Weights of a small transformer language model: 22.2M parameters, 427M tokens.
MLP neurons of a small language model. Each row is named by its layer, matrix (down: output weights) and neuron, and shows model dimensions 0-95. Each number is 200 + 40 x the weight over its row's rms, rounded and kept within 0 to 999. A neuron's up and down rows have the sign that makes its largest values positive.
A block is one neuron, or neurons of one layer that tend to fire together. After each block is what it responds to, as a language model described it from the Wikipedia text at the highest values.

L6.down127,192,206,203,193,216,156,126,138,206,250,176,170,214,270,288,260,201,221,207,122,160,226,148,181,220,201,248,242,262,252,221,243,144,107,154,168,175,216,209,209,155,244,228,146,272,130,186,256,169,136,252,222,250,259,186,144,191,223,187,199,179,99,210,237,141,207,180,278,204,192,154,236,138,225,181,120,262,168,201,251,140,258,200,221,240,211,175,176,244,199,198,254,189,131,231,161
L6.down482,231,174,216,203,174,268,160,220,283,211,253,162,200,172,170,163,213,172,173,217,265,275,143,177,203,217,250,229,173,184,196,144,92,145,144,214,258,240,148,246,196,270,176,225,140,221,254,276,184,233,203,231,257,278,135,278,245,267,177,198,162,271,239,177,179,259,263,149,191,258,208,189,208,223,194,196,173,194,194,145,229,244,202,260,186,190,250,179,139,217,139,201,160,140,244,184
L6.down597,170,237,224,254,258,196,237,185,231,196,251,164,181,256,178,247,266,216,207,241,181,163,275,169,222,198,183,225,174,261,140,183,82,104,178,238,105,183,204,182,170,214,246,197,141,153,246,284,219,215,212,235,218,196,123,172,182,225,259,178,177,189,259,205,197,189,218,160,190,205,212,212,215,171,168,153,160,221,206,166,170,167,168,187,183,219,165,165,187,195,213,226,232,155,243,201
L6.down630,190,188,188,143,246,174,204,171,243,217,217,129,199,195,155,218,176,123,184,147,253,191,248,222,216,250,144,209,273,226,216,293,175,210,164,216,149,232,184,270,197,274,214,212,179,196,256,178,176,140,256,193,230,226,155,273,221,282,195,251,179,145,206,182,258,124,215,216,241,213,231,122,118,247,145,219,182,222,173,170,202,172,147,135,179,202,211,191,231,254,154,221,165,155,219,166
Description: Coordinators linking alternatives

L5.down28,254,195,111,130,212,171,175,246,124,221,179,194,181,116,191,187,237,220,133,189,189,162,146,222,200,222,124,146,162,230,164,229,149,220,149,182,209,167,241,198,229,209,207,149,206,186,236,222,171,192,228,231,116,210,197,194,208,188,198,215,207,287,225,161,228,201,237,173,182,180,160,174,185,213,164,183,201,209,283,210,279,248,208,202,190,199,159,242,246,230,143,226,243,233,217,215
L5.down150,239,232,246,102,245,202,215,206,197,184,228,126,136,154,161,141,276,186,191,266,197,145,181,157,216,170,257,131,248,81,211,194,220,178,168,246,154,184,166,149,200,141,233,196,247,242,183,148,223,177,249,199,245,227,255,120,216,212,216,240,204,152,188,258,183,292,190,191,167,160,189,223,182,186,182,175,232,125,184,227,208,189,252,222,219,163,194,178,180,254,175,156,222,145,132,194
L5.down162,344,204,189,208,128,116,179,154,113,228,205,247,235,138,188,255,214,149,144,153,167,227,168,152,219,232,218,190,183,97,203,232,128,182,198,223,186,163,163,179,135,169,201,207,176,187,187,226,197,298,250,103,193,254,205,202,211,201,313,184,276,221,143,170,173,247,185,142,204,199,242,246,226,136,242,235,224,191,219,201,206,209,263,240,209,205,176,187,174,179,229,161,159,131,268,237
L5.down217,175,183,286,188,240,196,179,222,189,234,228,207,203,272,235,196,248,250,120,178,188,76,176,167,208,264,195,187,212,260,144,176,199,297,174,197,165,218,172,174,157,232,196,165,184,196,188,116,197,188,221,204,178,170,159,230,119,192,155,183,201,168,215,211,183,241,218,265,199,161,179,166,254,204,162,135,289,194,194,123,190,283,290,215,225,249,181,168,207,219,183,129,241,174,222,207
Description: Kinship and birth words

L5.down329,232,178,237,158,192,190,207,239,270,202,239,107,225,225,286,232,152,200,175,156,218,234,234,258,187,290,173,145,162,271,236,217,221,206,218,236,214,113,175,171,231,146,179,257,195,156,211,246,131,152,153,220,236,204,227,173,131,205,240,139,206,233,170,192,147,222,194,187,173,109,232,244,186,161,222,145,202,153,182,298,104,190,205,248,253,196,143,246,169,181,270,189,175,185,193,176
L5.down592,244,141,193,204,204,171,265,228,182,217,274,244,220,208,237,172,252,176,127,221,234,219,185,169,235,213,116,180,230,277,176,189,196,226,206,161,225,171,245,230,105,183,303,164,140,229,271,218,205,194,219,201,237,155,268,228,185,283,250,179,193,260,203,164,169,248,167,213,209,202,178,199,191,187,156,259,208,190,253,194,172,220,207,207,206,185,168,260,191,263,162,153,282,283,171,235
L5.down920,205,173,127,235,166,256,243,136,251,243,242,187,235,171,208,204,214,179,205,203,212,303,194,229,210,220,139,184,202,209,150,191,167,179,161,179,196,241,152,198,125,133,186,226,201,245,153,135,220,233,256,220,180,200,178,261,194,183,258,214,187,244,151,211,200,197,192,133,210,215,198,205,227,136,195,174,187,187,258,169,177,219,249,129,144,236,172,164,153,247,261,194,170,257,214,204
L5.down978,237,257,203,204,243,203,221,178,166,269,169,120,202,261,257,207,214,274,229,211,195,187,241,146,206,237,182,198,128,172,158,172,126,174,152,190,132,210,189,186,225,216,286,143,164,200,124,249,99,117,243,220,234,213,158,213,233,182,181,211,208,255,173,151,184,127,233,218,188,181,227,228,218,204,180,222,250,241,271,195,210,194,174,186,186,163,209,265,175,191,196,212,214,195,160,291
Description: Biographical main verbs

L6.down193,223,253,192,235,226,201,220,252,219,223,146,234,230,209,223,199,203,174,124,146,241,234,213,175,210,238,221,149,198,207,202,185,223,172,173,120,212,131,199,204,215,211,146,201,211,139,162,273,251,204,204,223,75,167,183,211,196,222,196,178,236,217,243,165,283,230,190,201,227,231,168,180,228,203,233,233,265,229,172,251,204,178,169,242,224,156,192,248,230,235,184,229,163,179,158,155
L6.down465,128,179,180,231,169,200,216,174,196,179,179,245,224,159,231,185,193,160,244,224,230,199,160,164,222,233,283,174,218,189,188,135,204,159,169,234,189,222,262,184,137,207,168,182,181,202,208,166,191,214,225,194,191,218,244,214,156,245,229,173,221,202,147,217,163,105,147,190,197,267,184,168,201,204,218,239,267,217,224,213,168,202,176,202,262,167,230,229,212,246,184,195,167,194,270,169
L6.down495,256,231,216,212,184,143,154,141,267,165,223,188,211,224,225,187,206,231,214,208,198,144,148,186,238,223,229,169,198,197,180,182,215,188,140,195,169,191,198,209,239,212,240,210,256,244,202,152,152,209,122,148,173,171,207,184,185,190,277,230,161,204,246,198,199,228,266,265,246,208,130,145,223,207,234,223,252,273,219,213,262,162,179,168,204,201,243,191,199,205,127,166,114,244,189,216
L6.down797,265,242,224,218,159,156,189,189,290,174,217,224,155,243,113,146,249,176,162,165,193,241,210,190,175,200,182,154,228,250,159,174,174,224,182,254,136,115,162,187,199,295,300,177,152,256,227,270,113,173,202,227,211,220,213,218,250,229,145,213,184,213,224,195,202,178,216,141,216,191,226,211,229,203,181,226,173,273,165,224,220,175,225,178,213,159,246,203,159,278,169,251,175,205,227,209
Description: Pre-verb auxiliaries and infinitive to

L3.down500,233,159,238,231,290,184,158,164,202,130,274,222,208,209,221,210,91,152,192,210,242,250,191,124,184,215,196,224,127,154,192,262,179,277,220,209,217,179,228,242,186,248,180,233,201,162,235,218,240,227,268,141,203,199,165,197,168,168,172,193,175,197,178,305,163,188,154,180,181,233,212,272,239,186,178,231,171,178,228,203,227,177,231,236,171,202,195,197,246,237,196,159,212,195,280,210
Description: Career role connectors

L6.down173,195,177,220,208,220,175,196,187,207,213,238,188,177,146,168,247,161,154,145,223,195,237,164,179,153,183,161,206,225,233,239,231,224,142,205,178,197,206,120,197,168,237,188,240,224,180,221,192,287,237,189,250,282,180,230,222,158,200,200,188,207,170,194,243,132,121,176,140,261,107,223,209,235,161,205,81,238,181,250,181,168,167,171,234,171,212,162,233,200,263,168,199,186,232,224,198
L6.down203,261,212,187,196,233,202,179,272,176,223,237,187,166,239,140,252,182,84,172,300,190,237,242,215,242,194,203,218,235,247,238,213,203,192,207,222,181,119,176,238,283,161,235,275,209,182,220,185,198,249,227,212,139,178,244,167,145,240,206,190,263,214,237,212,219,245,223,197,223,125,136,243,222,276,157,221,200,224,253,162,188,213,239,162,265,191,150,304,245,163,239,113,233,168,188,190
L6.down649,210,246,243,223,193,219,212,153,160,165,251,257,152,170,191,201,207,188,175,241,271,236,159,206,195,207,174,170,190,156,202,170,151,136,190,195,259,226,149,203,278,203,142,294,190,209,120,256,227,214,156,169,261,160,178,142,202,208,101,238,150,155,236,140,162,208,267,148,170,240,217,197,166,186,267,172,199,291,229,205,178,194,95,98,220,108,193,188,164,212,210,258,196,195,247,160
L6.down756,188,232,169,233,178,227,183,227,220,172,168,205,206,223,181,168,153,183,179,172,220,172,253,163,228,200,211,164,199,159,239,143,195,220,262,178,225,276,188,222,203,220,250,236,181,251,159,220,197,213,230,136,184,201,226,213,170,248,158,216,213,218,205,261,221,200,204,180,223,202,251,211,166,181,197,150,197,184,156,276,209,194,191,236,218,231,162,205,210,281,204,181,133,244,253,251
Description: Structured-line opening tokens

L3.down588,240,186,232,183,261,190,202,185,203,234,160,169,233,242,177,166,240,174,161,211,192,212,218,155,185,170,207,199,226,159,161,190,169,243,206,222,224,188,248,285,179,245,278,211,192,222,210,190,234,212,213,232,151,230,248,180,252,200,160,159,137,154,200,250,235,196,152,136,268,233,161,195,219,153,258,154,172,155,179,227,165,182,260,208,166,215,243,120,183,195,53,187,276,223,186,140
Description: Adverb-forming suffix -ly

L5.down119,204,202,181,241,205,113,253,224,230,225,216,178,228,161,205,204,218,191,143,224,182,187,217,232,180,205,232,121,230,246,115,176,188,139,218,311,218,143,145,177,174,191,181,210,185,236,229,215,213,163,202,162,186,190,248,224,216,187,168,206,200,189,299,247,156,214,181,155,249,238,274,305,171,184,229,222,253,244,173,192,180,151,165,224,203,224,190,205,231,139,193,137,213,266,299,275
L5.down443,276,121,199,191,222,259,165,194,177,201,131,212,199,220,174,209,239,216,197,306,247,224,159,174,152,171,216,210,197,205,187,210,239,213,170,301,192,140,179,162,142,239,178,195,161,252,244,208,158,183,190,178,135,160,280,218,271,193,181,205,192,232,180,248,181,194,119,224,211,240,183,149,169,203,205,143,194,176,123,264,249,228,183,204,180,195,217,139,183,112,140,191,228,160,253,256
L5.down550,225,147,118,192,207,242,234,264,177,198,244,250,173,221,198,284,278,231,167,245,188,210,128,205,189,239,146,136,156,206,246,224,263,173,221,216,261,200,122,166,195,149,176,256,247,250,213,188,192,210,184,208,146,225,246,212,204,161,212,242,213,174,157,169,215,172,198,316,209,160,187,215,218,196,179,169,258,175,227,166,146,165,198,210,201,216,207,214,261,181,150,177,163,249,148,213
L5.down800,202,198,173,141,174,207,139,207,252,167,170,204,165,242,211,202,206,162,235,137,211,174,217,146,135,195,236,241,163,165,177,186,125,135,223,219,217,189,160,153,196,218,237,231,241,218,217,119,215,232,221,203,175,232,208,214,138,171,267,250,198,170,140,148,221,252,232,200,238,152,163,174,232,217,184,166,258,210,186,178,155,182,227,234,184,199,153,176,192,177,253,170,220,236,165,184
Description: Infobox line-start markers

L5.down205,214,169,224,165,194,182,159,244,207,175,261,233,216,180,194,226,108,166,249,218,237,131,219,166,231,196,208,186,189,160,190,208,202,222,232,229,194,231,207,156,220,239,269,185,223,208,204,203,249,186,166,133,211,206,126,217,164,258,283,215,194,265,176,283,117,200,207,191,149,148,220,164,128,171,154,162,236,222,216,243,216,175,122,195,225,136,141,250,207,200,212,215,103,120,210,191
L5.down434,210,178,161,206,222,193,212,126,233,164,171,209,200,165,228,235,150,201,181,162,165,160,215,159,229,120,226,229,142,202,150,155,226,223,159,227,247,228,178,165,217,203,164,137,235,188,118,286,138,212,258,196,174,154,191,185,172,142,277,191,157,176,201,101,207,225,254,248,235,207,234,210,253,172,199,147,89,210,239,226,190,185,128,230,261,183,164,160,191,269,202,194,178,218,210,168
L5.down502,165,247,205,228,227,141,224,210,167,168,214,220,251,184,252,206,167,92,232,209,164,183,224,140,147,226,177,165,222,165,183,164,260,176,195,189,214,140,175,196,216,199,219,164,163,282,174,178,234,194,218,152,235,237,223,217,267,176,265,208,260,120,152,251,127,224,210,183,225,157,135,192,181,264,199,176,193,204,188,113,198,138,226,161,180,161,233,191,159,235,176,104,190,186,157,181
L5.down828,266,181,277,184,189,207,194,220,226,210,231,163,180,220,191,295,306,278,157,167,176,200,193,245,170,118,173,198,259,243,173,205,306,244,153,145,131,183,142,238,174,255,214,240,115,155,254,130,237,304,162,191,128,209,170,170,175,183,179,205,252,192,209,165,245,209,179,188,165,148,182,173,211,163,198,175,149,192,156,205,186,197,202,179,189,166,217,187,233,188,224,148,244,208,178,172
Description: Infinitive "to" after belief verbs

L3.down921,233,232,149,186,189,150,221,144,250,194,236,190,217,151,156,167,186,214,127,156,187,274,205,162,237,243,176,238,213,213,111,229,290,210,178,237,196,238,202,170,120,237,210,195,167,99,209,200,229,158,217,168,163,174,131,234,281,254,158,233,232,165,244,183,249,179,221,193,169,155,189,202,214,236,137,203,182,202,296,211,242,186,213,233,139,120,208,267,148,262,172,196,160,210,234,176
Description: Pre-verb infinitive markers

L6.down179,222,154,168,241,203,191,229,164,223,187,194,222,192,176,165,216,184,218,184,211,216,193,152,210,247,180,286,111,116,245,160,240,191,173,216,173,238,173,262,159,205,217,254,122,158,116,164,179,150,180,156,131,125,202,194,219,161,157,174,261,197,276,232,178,138,220,188,227,158,194,219,209,197,202,221,185,183,129,247,186,119,247,287,184,254,244,169,207,183,241,212,163,178,212,208,226
L6.down215,307,300,269,174,208,192,221,205,158,246,220,190,238,263,144,186,199,189,185,255,250,222,208,204,219,205,273,118,169,224,185,243,141,214,246,221,203,207,206,209,218,185,166,296,247,260,179,216,249,196,220,128,110,199,257,191,125,196,146,228,236,123,248,190,236,165,224,163,236,169,188,144,246,236,90,187,228,248,170,218,151,194,307,197,245,257,247,205,275,211,195,176,230,243,228,214
L6.down220,190,154,192,231,205,129,169,152,116,142,316,150,163,269,160,204,201,290,201,218,217,267,101,194,172,183,207,225,66,151,132,197,166,221,193,151,165,163,222,253,217,233,141,102,210,222,199,206,200,162,268,230,149,248,189,194,189,177,163,213,227,194,228,146,225,139,139,239,238,187,233,230,261,179,168,195,129,196,213,172,195,205,198,172,135,145,236,134,278,163,259,159,147,177,131,195
L6.down884,157,211,224,206,223,230,229,153,199,114,201,249,200,117,260,216,204,135,209,254,223,112,202,220,183,225,246,258,230,162,150,263,168,226,131,187,196,209,207,195,159,146,217,133,173,178,257,170,260,307,242,189,243,214,215,148,237,248,153,167,219,220,199,194,169,263,147,189,209,253,231,248,260,219,233,223,193,294,214,299,242,231,169,246,199,239,238,232,200,183,206,165,196,265,201,201
Description: Mid-name word pieces

L6.down390,241,179,187,240,245,202,174,213,185,150,223,169,66,190,212,184,248,278,227,169,201,210,148,162,228,152,208,244,178,209,155,117,204,168,236,170,146,182,227,174,150,203,227,119,239,176,201,204,164,166,250,211,149,139,209,259,152,219,193,277,78,236,185,136,202,190,171,210,122,147,263,179,151,225,175,210,198,143,285,195,190,247,193,206,174,213,235,245,183,266,146,166,211,187,151,147
L6.down474,225,164,149,172,150,217,155,193,204,167,142,153,243,211,177,218,197,188,183,233,209,182,215,254,163,255,184,175,183,203,173,214,213,190,234,219,161,158,211,207,166,214,183,202,190,147,152,284,238,245,246,194,263,204,184,219,226,207,239,191,188,286,217,240,196,223,227,235,200,167,263,242,198,192,217,189,176,231,245,188,152,159,181,198,166,248,226,244,173,231,261,280,172,161,182,245
L6.down985,225,140,182,215,243,208,201,152,181,162,254,208,239,220,218,228,237,137,180,231,276,226,162,179,191,246,190,179,217,213,180,246,184,195,171,174,129,227,205,199,230,255,290,180,192,239,161,173,178,308,185,178,205,165,113,208,179,235,185,276,198,200,215,230,233,215,161,250,295,172,211,230,279,226,225,193,254,140,182,207,186,132,189,243,150,104,227,200,182,190,205,222,289,164,244,238
L6.down1019,231,224,247,161,219,255,219,283,186,201,168,191,238,169,254,189,148,152,168,235,228,179,169,128,189,236,190,233,236,226,110,177,264,209,192,197,204,222,195,206,203,184,246,130,181,198,145,213,151,156,209,161,155,192,220,241,210,230,211,246,127,190,214,169,269,137,239,196,202,170,227,219,209,255,222,281,174,271,209,134,165,172,214,220,124,253,264,223,155,235,235,201,138,193,181,189
Description: Biography career verbs

L5.down227,199,165,191,238,142,235,161,176,226,187,206,153,271,217,160,207,248,149,125,199,189,202,217,170,266,137,238,168,186,236,196,152,184,171,206,157,241,122,298,186,175,216,208,179,168,133,160,149,177,131,226,263,233,252,160,247,268,150,177,193,149,179,179,153,243,172,208,223,198,186,212,185,264,165,213,203,149,195,212,229,200,157,199,206,145,178,191,212,169,242,162,148,190,187,133,141
L5.down265,237,206,237,164,217,214,224,166,165,129,173,194,175,174,232,148,207,204,216,272,284,225,260,163,195,285,185,172,220,201,158,129,223,158,245,260,173,245,193,244,265,181,172,229,195,244,202,247,196,185,218,235,264,221,279,196,159,229,176,242,171,207,243,157,190,192,174,158,197,208,214,157,225,198,223,206,257,191,226,236,208,202,150,187,177,197,209,178,127,178,234,312,212,220,206,222
L5.down351,152,153,219,154,207,267,218,194,187,219,270,149,244,209,208,225,241,181,216,222,181,208,230,183,168,228,262,179,152,188,200,196,172,229,119,156,207,153,162,219,182,201,174,118,247,212,252,201,143,196,236,89,220,196,204,211,188,140,179,282,286,224,151,234,225,202,224,224,233,240,260,200,121,191,229,297,279,201,274,210,217,226,228,218,294,166,211,222,232,116,159,152,267,196,222,201
L5.down957,204,160,163,206,117,201,173,203,173,168,211,298,225,224,205,218,205,216,222,216,189,199,206,179,240,153,210,225,229,227,190,125,245,194,231,201,189,241,202,200,215,110,197,194,198,168,242,229,173,184,155,183,205,171,204,191,298,188,290,127,202,190,226,232,171,278,127,209,291,191,165,203,179,179,181,221,271,206,218,178,156,245,209,182,247,161,165,243,188,181,287,225,197,231,210,210
Description: Career-sequence connectives

L5.down65,187,157,255,211,199,253,222,197,237,275,176,244,245,255,188,193,189,292,303,167,220,256,130,146,188,212,168,203,199,220,149,158,218,138,245,231,226,171,212,201,213,160,258,137,232,175,176,280,205,244,224,174,176,147,176,289,184,215,148,189,204,183,215,177,127,202,211,143,213,249,93,185,280,171,227,277,188,146,260,163,170,232,245,237,199,127,206,219,200,164,262,188,166,220,157,162
L5.down71,174,167,194,163,189,233,196,216,176,126,202,247,161,206,146,107,189,136,254,191,217,230,141,158,276,227,216,190,125,181,182,170,170,215,166,258,228,156,185,156,134,235,140,101,212,187,123,169,149,203,216,285,162,232,205,157,204,171,182,175,220,200,141,242,266,259,202,161,171,247,248,186,248,211,216,224,239,154,182,222,286,287,232,206,191,239,269,215,220,210,165,220,205,203,235,215
L5.down174,239,213,221,177,256,190,189,218,153,303,205,196,137,203,168,309,231,173,215,223,242,183,167,211,171,248,182,213,177,168,200,253,260,144,191,222,170,261,189,185,182,137,250,198,165,231,215,146,227,205,219,228,137,191,211,261,277,147,131,166,225,124,172,178,152,221,223,195,220,138,179,224,228,245,242,213,141,241,248,246,226,214,167,235,81,145,276,144,169,161,152,216,209,175,237,181
L5.down515,207,163,197,169,241,245,232,172,222,205,247,221,253,163,211,165,172,167,182,251,213,292,197,235,240,144,256,228,169,215,102,157,239,182,174,261,212,239,232,206,196,233,192,160,203,251,237,211,192,216,147,226,223,128,164,211,236,213,210,219,217,196,207,178,161,204,238,263,259,136,145,161,177,192,176,180,246,146,202,243,193,218,206,166,165,197,228,254,207,187,203,193,205,273,222,216
Description: Year digits after century

L3.down591,213,242,192,217,206,251,199,257,210,150,216,265,223,93,203,228,208,204,173,161,83,133,258,213,237,181,185,189,195,251,205,222,209,212,170,212,182,206,289,152,169,184,196,198,175,221,210,229,230,157,169,192,212,162,179,189,185,204,184,131,151,251,260,166,168,250,152,219,195,211,156,200,180,186,165,234,176,250,199,244,239,210,229,172,246,152,153,201,170,278,247,189,199,166,110,162
Description: Person-role noun endings

L6.down22,249,206,178,184,286,185,169,222,214,157,123,157,224,185,143,242,139,150,250,212,249,253,132,278,198,170,181,213,221,237,178,138,240,184,274,235,232,221,196,189,156,232,207,189,226,220,213,215,204,205,246,160,159,168,171,294,121,232,213,153,113,227,193,195,166,239,198,178,214,240,144,196,237,169,193,190,170,162,204,202,267,209,182,271,226,237,219,205,253,262,235,242,135,238,155,190
L6.down63,169,219,217,211,162,188,148,226,220,232,178,205,149,157,139,225,212,106,266,199,158,189,131,203,203,234,250,131,270,299,204,286,236,254,166,230,200,221,235,180,143,141,125,111,241,160,196,165,191,233,254,173,61,235,125,207,160,187,260,161,165,174,171,150,276,209,204,301,236,189,188,132,251,158,177,190,155,212,273,177,242,186,230,214,225,178,253,216,166,219,206,201,151,137,162,161
L6.down484,158,312,231,138,163,199,178,187,151,139,296,201,106,235,223,256,266,253,179,213,197,169,261,171,182,167,228,183,148,172,174,207,172,198,229,185,225,223,149,184,159,156,125,250,174,196,129,142,183,162,256,287,105,273,154,151,144,179,256,174,222,158,254,172,218,181,224,227,161,225,228,294,166,178,217,188,260,235,221,193,215,94,174,192,188,191,159,73,212,217,134,243,223,191,173,251
L6.down816,262,199,144,308,231,150,144,196,193,279,212,196,218,233,180,265,204,221,186,255,194,231,182,273,254,182,230,194,201,144,195,263,267,235,195,208,165,265,219,134,111,179,190,238,203,201,265,242,283,209,115,181,158,242,186,164,215,236,247,244,147,170,230,185,210,174,178,210,201,200,163,190,207,155,158,215,159,234,186,199,162,301,131,186,158,101,210,210,118,138,158,200,232,178,173,181
Description: Year second digit

L3.down379,254,202,187,238,220,164,157,151,182,196,209,195,188,212,210,227,207,225,172,263,211,191,153,175,242,232,211,215,205,207,237,228,137,216,258,218,266,173,140,192,176,203,166,219,228,172,199,211,168,183,249,161,137,205,258,201,148,217,219,227,232,183,219,131,186,261,225,137,262,126,209,188,241,239,193,178,204,131,214,158,220,144,261,285,218,236,247,255,146,144,200,166,156,252,159,259
Description: Team/affiliation name slot

L3.down526,189,203,209,307,197,224,196,244,168,272,220,198,152,211,265,277,131,127,165,179,160,155,228,259,271,200,191,157,176,206,284,222,139,240,203,230,200,155,264,203,198,175,164,145,191,229,229,251,186,257,220,108,209,172,175,175,214,318,197,216,160,208,216,207,238,212,187,139,157,252,157,222,183,180,222,145,224,185,234,216,198,155,173,167,145,181,158,223,218,124,164,230,160,261,214,184
Description: Copula after subject